MLP neurons of a small language model. Each row is named by its layer, matrix (gate and up: input weights; down: output weights) and neuron, and shows model dimensions 0-95. Each number is 128 + 32 x the weight over its row's rms, rounded and kept within 0 to 255. A neuron's up and down rows have the sign that makes its largest values positive.
After each neuron's rows is what it responds to, as a language model described it from the Wikipedia text at the highest values.

L4.gate1248 [135 151 132 130 170 153 142 172 146 126  98 158 152 126  71 108 181 118 144 121  97 109 131 115  96 131 152 137 154 130 132  35 120 133 131  62 171 116 133 172 140 133 103  97 146  82 136 115 119 143 142 149 118 173 111  82 133 176  93 129 133 155 157 138 141 168 114  92 174 119 136 114 130 126 120 102 136 111 127 105 141 116 137 106 107 125 140  93 111 100 202  78 114  77 149 134]
L4.up1248 [ 78 162  93 168  84 143 141 151 117 143 140  96 138 159 191 100 118 168 100 140  84 116  64 119 116 196 167 108 145 121 100  98 166  81 176  57 162 129  66 146  82 144 160 131 148  71  76 109 193 109 131 139 139 156  82  98 142 114  91 107 116 136  84 181 123 154 109 139  90 106 154 104 148 104 164  77 128 160  96 135 182 173 175 132 159 148 129  92  90 104 141 168 167 139 153 148]
L4.down1248 [109  88 156 127  62 149 138 114 140 141 118 152 101 148 151 133 135 136 118  75 161 113 112 114 155 205 115 123 125 134 118 129 106 166 141 129 139 100  82 140 165 154 164 114 155 170 148  97 113 150 170 143 121 188 113  42 139 134  97 104  94 133 105 126 152 153  73 108 108 106 106 102  94 149 113 132 161 126 102  97  78 179 138 102 138 133 131 135 108 122 175 144  97 120  98 161]
Description: Academic degree prepositions

L5.gate1265 [127 114 104 137 154 140 107 106 128 123 193 109 231 125 104  96 166 175 155 112  80  92 149  91 133 100 117  57 114 133 215  72 163 102 142 143 137 138 126 142 134 116  92 122 164 184 125 147 157 137 167 196  93 118 138  65 105 105 166  91  91  99 187  84  89  86 155 181 103 116  82 109 139 163 129 140 160 115 187 102 140  92 104 135 106  99 168 102 116 194 134 126 109 142 100 115]
L5.up1265 [ 90 143 131 132 155  97 113 160 180  91 143 155 105 134 125 144  80 111 138 105 123 166 148 139 157 121 126  63 189 124 123  93  92 123 213 163  94 164 117 162 158 142 131 147 223 138  69 142 125 121 153 167  80  88 129 129 147  79  66 113 101 146 148 144 111 109 118  61 121 155 164 163 121 114 125  92 120 123 117 156 137 187 160  91  91 104 145 143  59 124  66 139 149 127 106  87]
L5.down1265 [ 99 116 147 152 131 100 143 114 119 144 159 117 100 135 182 109  89 109 146  80 105 183 186 127 160 143 108  99 126 114 143 113 104 160 153 101 128 123 135 172 113 132  45  98  98 156 102  74 144 142  84 168 159 158 110 133  97 130 124 167 173 175 143 185  90 139 141  79 108 167 119 158 147 109 120  81 109 122 114 152 160 149 157 146 106 138  88 179  79 140 103 127 152 113  91  74]
Description: Partitive "of" after quantities

L2.gate826 [121 125 153 174  92 142  89 132 146 125 137 219 120 145 113 115 118 143 133 123  87 160 101 132  54 152 164 155  76  94 125  72  99 179 116 120 155 110 106 132  89 112 137 155  66 133 144 127 122  83 175 211 112 130 108 141 156 118 157 130 130 129 166  93 213  39  85 117 113 110  87 158 151 143 127 105  98  86  99 149 140 117 127 127 130 105 132 128 141 116 115 120 114 144 127  88]
L2.up826 [170 113 194  97 143 147 159 115 111 143  97 123 103 107  84 105 118 113  78  73 161 147 120 161 142 118  46 113 135  42 153  93 158 127 139 126 111  93 203 168 116 160 142  95 151 191 178 101 180  72 124 122 156 119 123 140 116 157 135 132 105 140 162  63 138 174  87  90 203 162 161 182  60  58 177 158 118 137 143 156 146 165 168 149  99 117 102 186 189 149 178 168 110 148  95 149]
L2.down826 [135 114 167 181 105 164 149  90 188 119 130 122 169  90 102 119  80 129 147 126 159  89  41 115 149 105  88 169 124 110 102 148 164 156 129 110  69 119 154 111 110 215 106 122 156 142 176 107 173 166 135 128 103 173  75 147  88 147 135 119 157 194 169 140 158 162 118  71 164 162 126 164  83  86 118 136 184 137 136  92  94 180 156  79  68  87 121 120 194 163 100 166 159 160 148 208]
Description: Infobox field colons

L4.gate694 [ 87 144  72 142  68  82 141 125  85  69  92 120 158 158 151 149 154 155 182 201 174  47 135 169 171 130 166 105  98 180  89 119 137 115 117 159 118  65 123  83 145 131 145  45 139 172 130 179 120  80 133  70 127 109 133  79 105 120 136 157 122 136 123 142 137 172  82 177 113 153  68  97  97 103 155 163  85 171 147 106  74 120 148 143 161 128 148 164 112 169 110 112 131 193 138 123]
L4.up694 [ 99 172 192  79 145 153  47 187 130 130 125 110  56 130  73  94 103  79 122 171 154 102 123  74 123 108 125 144 136 168 208  85 130 105 123 109 129 107 112 176  91  93 116  99 100 102 127  98 110 100 165 169 244 179 111 100 117 142 147 221  76 118 130 165  98 141 132 113  81  67 109 104 106  70 111 163 161 126  84 158 174 145 164 134 145  64 177 121  79 129 105 153 162 116  60 128]
L4.down694 [131 141 174  96 124 179  80 168 123 172 151 111 147 138  98 134 138 120 146 156 141  99 212 141 154 112 180 164 122 135 142 139 143 157  90  79 145 145 119 122 107  82 166  81 119 103 166  92 133 109  94 163 135  85 139 108 142 144 109 181 199 154 152 126  97 121 146 132 113 145 114 105 107 113 125 170 149 124 128 171 176 155 112 126 129 125 181 136 128 101 115 132 103 107 137  90]
Description: Word-final verb pieces

L4.gate891 [163 108  86 169 103 116 195  84 162 192 127 163  95  76 134 142  87 107 183 153 154 104 118  52 119 106  51  84  96  68 112 176 172 132 138 124 117  74 131 135 159 118 104 125 166 106 134 165 109  86 151 101 148 102 107 131 122 114 112 142 109 178 144 119 123  78 114 114  97 101 176 102 175 126 128 105 122 162  99  97 154 100 172 102 157 166 147 123  95 136 164 103  91 145 143 116]
L4.up891 [ 99  91 154 137 121 148 157 153 100 198 170  93 131  99 137 122 147 133 129 114 144 175 154  89 164  94 138 103 120  97 136 139  97 116 176  91  85 138 118  73  87  83  82 150 202 151 148 153 131 169 128 154 129 183 112  88 130 136 117 191 128 174 123 106  97  59 101 111  42 149 146 120 130 124 153 100  87 141 119 143 175 120 103  92 157 194 104 154 132 160 121  97 102 128 184  98]
L4.down891 [135 107 110 107 112  86 202 140 110 171 122  91 111 184 126 146 181 109 132 109 128 131 159 121 115 138 114 150 142 132 128 113 110  61 116 175 193 148 138 130 111 125 212 202 137 124 123 119  87 132  93 123 135 145 125 141 110 133 108 174 153  88 152 120 111 143 115 142 184 161 133 107  71 124  83 139 149  99  82 110 152 127 117 148 147 141  93 158 129 139 132 178 157 117 135  75]
Description: Plural noun endings

L4.gate371 [100  95 180  96  58 155 127 167 112 150 137 145 126 126 128  44 109  90 201  72 180 177 165 146 148 102 115 156 153 145 120 158 116 114 141 136 159 124 134 128 133 116 131 144 162  96 127 152 109 126  55 153 145 142 106 151 137  95  85 176 130 165 122 153  51 169 132 178 125 146 138 136 123 166 119  94 151 102 155 125 131 202 105 121 123  88  82 129  93 117  75 180 127  92 160 129]
L4.up371 [ 92 108 135 190 145 134 113 149 107 151 139 134 174  58 132 135 109 123 172  87 150 173 103 104 178 130 125 135 106 133 128 121  92 153 136  90 129 123 137 143 120 176 212 135 155 169 157 100 197  91 123 122 117 113 120 146 120 132 124 174 133 112 103 171 113 111 198 138 110 127 185 134 120 183 140 102 165 148 125 111 100 115 146 127 117 112 134 165 171 121  74 125  93 112 152 125]
L4.down371 [ 93 178 131 152 166  53 130 118 138 144 145 108 141 119  82 175  82 187 157  74 107 124 176 115 134  89 146 153 103 105 146 161  83 115 155 128 111 139 236 164 140 177 146  89 122  91 113 126 207 110 143 153 155 130 165 112 145 180 130 148 118  72 143 104 172  66 171 138  93 122 123 114 121 105 125 126  68 127 145 116 165 194 183 130 111 169 150 171 145 105 116  65 115 115 105 108]
Description: The word "of"

L4.gate698 [163 117 113  66 153 125 109  45 149 150 160 173 182 156 141 124 168 113 178 128 145 101 153 172 128 120 111 149 136 136 167 128 147 161 120 120 105  64 111 113 166 154 135 181 189  74 209 173 188  96 139 104 122 156 167 171 118 118  60 103 139  64 107 174 148 154 161 122 119  92 135 125 139 143  97 137 150 115 154  94 128 148 169 132 126  69 163 104 135 105 110 135 131 102 147 122]
L4.up698 [148 145 181 147 129  75  92 143 146 120 130 213 170 111 162 118 158 142 109 170 152 122 175 172 114 160 104 130 117 122  98  91 170  81 101 155 122  79  91 141 194 110 112 133 151 132 143 109 115 136 113 111  86 128 139 138 119 191 127 126 158  68 124 189  80 161  91  61 203 180 148 146 134  76  89 124 157 142 146 156 119 147 131 113 158 154  90  67 148  95  54 118  95 158 162 134]
L4.down698 [155 109 128 120 118 122 137 140 145 136 128 135 163  96  89 162 153 218 154  61 133 136 170 228 124 137 109 133 135 185 131 122 161 165 138 109 148 134 144 128 202  98 125 115 126 144 152 130 100 118 151 133  77  66 149 122 116 132 150  91 122 145 123  96  39 167  98 133 138 161 140 144 118 160  87  82 111 146 104 129  86 153 122  91  97  68 136 128  98  58  79 129 145 128 145 143]
Description: Sentence-initial first token

L2.gate902 [137 119 148 110 114  86 108 171 144 120  95 158 127  65 130 119 105 165 165 124 142 111 159  79 129 102 162  74 155 136 114 157 101 148 121 167 159 124 136  85 113 103 107 171  58  91 108 163 142 123  63  62 155 132 220 112  57 152 123 162 183 163  84 126 162 105 167 138  94 103 129  92 140 126 213  78 108  92 122 186 114 189  91 118 127 134 110 169 153  91  84 106 152 195 110 125]
L2.up902 [143 212 115  99 148 133 101 127 167 150 118 119 208  70 142 142  88 170 173 109 136 157 153 107 178 112 158  84  88 189  87 124 147  78 126 166 115 102 146 126 172 144  67 152 100 154 166 118  70 117 175  89 152 148 154 133  80 162 120 142 146 155 102  66 143 114 116 130 120 149 125 133  91  80 175 129 100  63 115 155  68 177 158 135  96 122 123 103 116  68  90 101 157 114 116 128]
L2.down902 [129 161 152 121 119 112 159 109 117 152 169 115 128 111  76 104 151 131  68 109 176 103 130 149 155 100 102 114 127 156 167 143 148 162 121 116 116 147 104 153 167 106 129 132 139  94 122  70 163 193  94  99  44 132 193 136 101 138 134 100 117 100 113 156 112 132 101 128 130 170 145 154 172 119 107 153 120  78  99  88 122 137 143 121 157 171 143 113 128 132 149 180 137 167 136 138]
Description: Paragraph starts and word fragments

L2.gate435 [161 105 116  82 137 142  52 108 131 103  76 141  39 108 175 186 135 156  95 136 192 115 114  90  75 207  94  55 147 111 111 133 136 157 166  89 129 143 127 190 157 106  96 151 100 133 114 145 124  69 126 160  72 142 141 173 152 131  94 142 115 123  87 137 216 168 110 124  49 110 184 153  96 112 126  46 134 144 182 155 138  96 185 122 105 127  75 107  81  94 119 183 106 133 195  73]
L2.up435 [121 114  86 168 123 129  97 110 154 169 118  91 138  89 140 191 123 189 109 112 113 111 128 195 125  84 170 100 150  96 122 127 178  78 172 159  96  76 134  94 155 178 125 111 126 123 166 159  43 176 144 146 155 135 145  84 172 120  86  79 122 133  80 102 190 134 115 209  95  90 136 161 198 134 145 149 136 164 113 123 182 144 126  97  84 120  83 128 145 139  83 164  90 107 141 120]
L2.down435 [140 120 132 145 114 105 142 137 164 150  62 108 184 161 109 135 155 119 140  74 212 171  83  94 102  85  94 154 164 145  95 114 147 136  82 122 157 101 174 160 136 163 138 125 151 153 121 150 144 139 115 126 118  83 102 184 130 180 154 179  82 108 138 151  81  77  87 131 129 110 179 162  69 109 129  84 136 109 138 127  97  85 158  51 133 161 170 162 154 126 120 142 124 208  90 123]
Description: Word-final suffix tokens

L2.gate643 [110 153 107 133 172 141 125 110 192 145 124 116 152  96 105 115 111 150 111 144 146 127  97 155 173 168 128 148 110 151 143 132 144  64 115 203 183  86 121 101 135 109 111 186 146 112  91 114 144 123 120 122 136 128 108 170  89 162 155 180 113 134 182 165 120 116 172 107 138  64 146 129 172 148 161 139  87 136 101 198 123 127 112 139  92 159 145 149 113 150 114 112 132 153 109 129]
L2.up643 [119  91 133 120 139 129 149 116  26  75 176 124  81 110 105 168  72 103 156 149 168 134 153 182  97  93  91 131 144 109 160 130 200 135 132 161 103 152 110  96 127 131 101  57 119 114 102 116  91  66 118 150 104 159 138 173 134 116  50 126 120  72 185 159 109 112 186 120 156 126 144 207 172 172  85 173 106 119 153 123 173 108 159 167 101  91  46 125 115  88 157 151 117 164 115 192]
L2.down643 [102 146 132 145 141 134  96 178  74  84  70 105 109 164  95 125 143  96 158 172 123 125 163 154 134 161 101 186 169  82  86 121 148  84  98  73 125 130 119 111 128 119  76 150 122 127 120 105 170 191  88 204 155 133 143 106 159 104 118 104 137 154 154 192 141  70  97 109 117 144 156 161  98 128 129 137  86 154 168  74 144 134 156 172 122 151 149 175  71 135  78 139 134 175 144 111]
Description: Continuations after named titles

L5.gate1143 [185 156 146 135 187 123  98 124 119 182 143 113 163 109 128  87 172 133 144 155 139 127  92 145  90  86 125 180 158 158  85 132 123 110 181 124 109  52 137 101 110 119 134 101 173 103  73 171  85 108  86 150 130 148 104  46 154 163 191 100 150 153 155 164 185 132 134 102  89 127 119 120 115 104 104 119 165 158 131 152 140 136  99 122 100 138 110 160 151 132  62 158 152 134 102 149]
L5.up1143 [138 127 108 150 184 114  94 157 134  68 142 169 137 114 176 141 113  89  83 146  84 134 119 114 149  70  79 147  71  60  87 124 154 155  95 131 114 106 122  87  71 111  95 185 178  96 124 146  89 126 108 145 113 119 199 207  96 102 176  91  95  68 165 132 133 135 154 107 106  84 131 136 243 136  87 170 140 171 115 115 121 150 129  83 130 194  98 131 102 137 165 107  91 145  83  94]
L5.down1143 [168 112 163  99 179  76 105 123 164 108 135 120 119 204 132 169 159 158 130 153 178 137 146  82 128  87  73 141 156 114 112 120  88 172 176  77 136 120  65  76 159 147  90 138 111  75  84 130 181 124 119 140  72 127 137 117 182 116 151  99 201 137 136 117 152 146 171 127 160  86 125  68 144 106 110 129 141 144  76 137  66  87 155 124 115 176  95 102 114 185 126 164 123 100 164 115]
Description: Purpose "for" and word-pieces

L5.gate1275 [130 112 107 128 154 112  62 120 165 158 123 146 116  95 155 155 153 138 153  95  77  76  75  91 111 128 165 106  93 137 158 114 125 167 178  94 143  74 144 133 125 157 131 148 119  77 115  96 106 145 105 121 130 143 173 108 196 182 144 157 102 161 113 142  83 142 126  56  77  38 133 140  96 156 145 149 110 114 127 116 134 147  42 115 125 109 127 120 150 140 124 141  86 139  66 119]
L5.up1275 [115 125 110  39  85  83 124 150 155 149 110  77 119 137 168  86  90 128  77  95 122 129 133  67 173 171 156 148 143 149 133 188 164 159 140 104  78 131 110 170  89  78  48  95  72 106 163 128 182  99 114  71  98  91 150 128 144  76 162 181 115 150 152 109  98 177  96  94 128 142 158 149 152  97 124 118 149 116 122 104 141 148 134  88 105  96 114 105  72 113  63 122 118 123  39 203]
L5.down1275 [147 135 107  75 121 142 141 124  96 181 106  93 132 116 112 125 123 156 140  70  55 149  91 140 127 164 136 158  92  95 105 193 135 149 122  91 133  94 140 143 161 155 150 113 129  89 125 153  84 127 120 134 110 140  98 104 111  61 102 183 160 123 127 126 200 167 145  83 128 124 172  80 125 179 104 202 142 144 131 136  97  79  88 139 113 104 112 114 112 132  80 143 105  58 122 116]
Description: Preposition "on"

L5.gate170 [ 96 150  69 129 197 160  83  93  82 115 140 139  53 131 126 136 191 151  89 127 144 115 141 146 109 154 134 111 136 140  83 161  86 124  58  98 149 160 159  74 143 108 110 137  99 111 176  88  90 145 187 139 172 147  91  99 169 177  83 116 154 107 103 136 103 124  63 104 118 106 176 118  65  88 157 129 151  50 169 140 127  84 207  68 167  98 140 113 104 137 121 146 125 167 131 127]
L5.up170 [100 122 165 155 174 135 155 123 169 129 104 134  69 163 113 135 130  94 104 154  93 116  91 142 128 190 182 122  73 103 147  74 134 140 137  81  87 103  87 149 146 186 140 134 109  89  81 129 160 159  90 114 117 154 101  99 170 109 127 126 171 118 134 151  70 171 101 112 139 152 159 120  69 139 187  95 121 138 178 155  66  89 163  64 178 142 107 135 103  96 113 109 117  63 134  75]
L5.down170 [ 84  97 118 109 132 183 163 127 128 122  72 191 142 172  69 132 135 107 151 105 134 115  94 126  82 165 173 129 111 105 161 118 197  87  51 175  71  74 123 196 121 163  82 138 124  87  89  86 188  97 160 154 127 129  90 137 107  78 174 110 143 144  71 141  89 143 121 111 114 182 100 123 174 151 139 199 165 100  74 156 144 136 147 150 172 172 182 135 144 159 139  57 112 123 110 100]
Description: Mid-word d fragments

L2.gate1154 [ 81 118  90 121 124 112 140 186 132  92 148 149 155 182  68 122  82  87 142 167  90 141 104 161 169 179 195 160 164 114 151 150 193  97 146 178 173  63 120 128 177 163  90 174 141 164 196 144 143 147 140 123  84 119  90 123  69 142 123 160 163 116 108 124 114 104 129 158 120 147 102 103  97 105 111 177  94 151  96 168  94 123 123 160 199 187 120 127 154 186 111 161 120 153 130 113]
L2.up1154 [ 64 126 170 144 113 117 117 154 173 123  96 115 141 112 128 175 154 111 154 119 130 163 144  44 168 148 167 125 162 134 189 117 142 164 107 113 123  91  74 144 132 173 144 124 112 140 186 160  95 128 153 108 110  92 105 133  92 152  94 135 188 140 155  92 142  99 123  94  59 107 180 122  86 113 116 159 145  38 157 123 139 119 132 178 166  99 103 139 133 134  73 170 108 171  86 139]
L2.down1154 [ 85 114 115 132 105 128  69 128 158 123 184  74 141 100 170 161 155 118  94 143 166 110 104 151 156 141 136  55 119 148  60 134  91 173 130  96 100 125 136 138 125 126 154  60 165 128 145 159 131 157 187 174  86 156 117 151 162  85 174 185 129 101 114 132 128 112  99 105 110 111 128 154  72  68  68 147 103  98 140 127  83  99 126  97 135 144 122 134 144 110 209  74 109 128 121 127]
Description: Word-final subword pieces

L4.gate765 [204  98 114 160 161 138 124 100 100 115  99 138 129 124 171  81 108  50 112  90  82 132 119 154 133 162  94 144 104 181 108 117  87 148 162 111 101 107 126 104 139 132  71 157 105 125  81 137 123  75 162  93 146  66 164  67  99  94 139 101  94  62  61  90 109 180 165 145 145  71 116  88 130 125 143 151 121 132 133 100 137 128 139 197 118 111  87 142 131  96 137 119 159 121 111 104]
L4.up765 [129 168  89 136 126 169  53 109 146 125  74 156 115  98 113 152 105 127 162  66 152  70 134  78 157 159 105 175  93 144 124 114 130 131  92  74 156 147  98 148 120  78 106 116 126 213  74 111 128 161 178 138 105 178 166  74  72  77 152  96 166 130 138 120 114 174 170 135 128 111 120  88 137 120 110 143 161 175 184  78 111  79  87 124 170  75 106 107  94 158 115 125 136 127 104 182]
L4.down765 [102  87  73 218 149 153 131 170 154 135 109  97 175 112 123 136 118  86  84 103 115  96 109 192 116 165 129 108 143 113 146 110 109  88 118  47  97 119  88 156 129  76 120 127 117 122  91 152 121 167 149 103 122 153 211  74 110  92 106 124 181 134 152 142 160 134 127 110 164 133 176 108  91 127 176 132 123 166 175 119  41  37 122 124 146  97 120  69 150 162 132 137 201 103 105 142]
Description: Sports team-name endings

L2.gate894 [118  53 171 102 112 153 113  91 167 135 154  91 149 114 105 140 134 113 118 155 153  80 190 111 121 139 116  65 134  81 182 111 142 142 120 124 169 130  85 100 172 116 171  94 160 120 127  70 162  59  90 151 177 109 121  74 163 145 114 137 139  84 109 164 101  97 120 109 130 127 112 142 125 168 113  70 144 122 124 122 119 144 108 103 203 133  61 137 175 182 146 100  61 103 155 140]
L2.up894 [120 178 163 161 178 221 171  86  86  96 172  77 102 150 130 161  91  91 112 161 154 135 149 141 114 177 143  74 168 195  97 104  75 140 154 133 153 104 189  84 127 178 107 133 166 149 107 131  69 195 147  52  80 141  78 116  84 174 133  99  94 125 145 142  90 138 175 170  65 127 132 158  99 102 146 143 212  87 158  92  74  86  65 131 110  48 126 114 138 189 123 122 144  53 156 146]
L2.down894 [134 159 133 152  74  83 112 138 204 153  68 133  99 134 127  90 138 105 206 139  86  50 145 156 137 151 110  83 146  99 151 158  90 143 144 144 103 117 163 163 144  42 140 158  86  80 132 125 107 146 106 160 144 102 108 158 187 105 108 134 195 195 124 122  71  99 170  98 174 107 109 159 155 161 130 143  59 118 122 114 158 119 192 121  84 151 135 165 122 119  76 188 119 145 107 102]
Description: Preposition "of" in phrases

L5.gate52 [139  99 150 128 111  48 153 133 135 194 144 112  74 128 126 132  98 154 144 103  94 156 165  98 174 102 147 122 167 145 164 138  99 166 133  87 140  99 168 111 121 111 138 194 172 227  69 113 125 137 149 107 163 121 133  87  82 133 150 150 182 178  78 125 120 149  98 136 109 100 124 151 151  90 132  69 115 143 110 139 210 112  93 120 151 140 101 173 136 142 192  98 130 154 189 142]
L5.up52 [118  96 144 156 120  54 165 109 122 130 120 144  76  79 102  72 127 165 176 142 118 101 116  89 126 127 159 122 207 114 126 174 155 184 139  86 138 179 130  91 142 134  96  88 156 122 100 121 131 184 156  99 168 124 176 127 144  99 105  84 126 144 138 118 136 153 113 155  61 132 183 135 156  96 190  73 140 137 158  97 130 118 146 130 102 165 108 100 153 136 114 103 112 194 154 130]
L5.down52 [176 137 127 105 101  98 156 102 178 143 145 122 108 123 124 142 154 117 131  77 193 232 133 114 139  62 102 163 140 123 103 113 100 100 130  95 131 148  84 150 147 150 134 162 117 127  88 133 153 154 107 107  66 122 140 114 156 133 152 137 139  86  93  86  69 187 137 122 153 127  82  56 130  85 140 135  98 127 106 130 174 157  97 144 155 153 113 146 113  98 153 145 141 128 138 121]
Description: Plural noun endings

L4.gate189 [148 164 124 145 137 126 169 125  73 103 156 135 121  85 140 159  67 167 139  99 198 126 137 168 107  64 141 100  97  94 120 108 176 179 169 123 103 103 100  91 155 125  87  76 154  99 139 100 141 154  68 101 112 147 148 139 122  81 170 203  87 137 195 123  81 123 124 113 157 155 136 125 160  91  90  95  89 104 127 107 174 139 113  62  82  87 187 159 145 109 209  72  48 114 107 133]
L4.up189 [150  61 104  74  90  76  99  76 114 124 102 117 133 130 125 124 147 140 108 206 139 154 103 143 188 101  62  93 145 129  99 142 125 124 181 131  95 171  96 100 142 114 168  76 110  61 105 153 145 122 127 102 129 198 138 107 125 141 106 108  96 119 192 121  92 156 129 143  88 122 140 113 139 118 102  26  68 185 120 149 134 171 112  79 138 112 103  88 126 136 181 124 163  87 117 164]
L4.down189 [145 171  93  98  64 140 148 119  66 126 128 113  94 118 126 118 131 182 133 105 117 100 142 156 163 143  88 163 132 151 109  77 195 134 125 141 130 166 125 129 187 105 143 124 134 159  92 122 147 169 147 128  67 125 133 145 174 178  96 127 123 111 176 112 160 138 129 157 166 122 164 165 138  84  99 102 138 177 112 179 144 142 179  68 143  74 132  76  74 130 141 177 168 179 165 202]
Description: Legal "for" and name-internal pieces

L2.gate851 [ 94  82 181 162 121 107 211 137 101 122 172 111 103 150 120 137 138  73  70 112 124 122 114  93 116 108  96 174  89 166  61 174 133  60 175 192 105 178  99 108 168 170  69 141  88 139  91 130 122 127  82  98 171 103 133 107  80 152 170 144 116 128 154 135 148 174 191 111 116 133 167 113 184 126  99 139 121 175 154 112 125  99 155 196 157  80  59  88 147 114 107 147 141 117 154  90]
L2.up851 [ 50 144 120 173 150 107 185  60  86 105 122 104 186 144 153 134 128  80 203 108 108 111 111 101 156 110 105 123  74 119 133 158 131 159 110 124 189  95 137 178 168 143 128 120 174 129 172 157 157 103 155 161 143  83 154 125  44 131 140  83 169 168  86 110 152 155 180 128 131 141  97 134 139 183 155 139  78 108 127  88 175 155 125 148 154  39  99  73  72  94 165 143  99 117 163 124]
L2.down851 [133 151 128 180 167  72 140  80  92 175 135  86 114 113  81 117 120 135 134  86 102 105 120 141 133 128 109 166 146 120 156 183 130  84  94 116  90 121 159 103 114 160 150 115  93 182 104 145 147 139 193 126 150 119 139  85 136 129  52 154 160 152 120 155 163  79 147 137 113  99 142 116  88 114 147 144 104 125 127 132 169 192 149 188 212 145  76 129 116 178 119 104 113  74 117 121]
Description: Sports transactions and results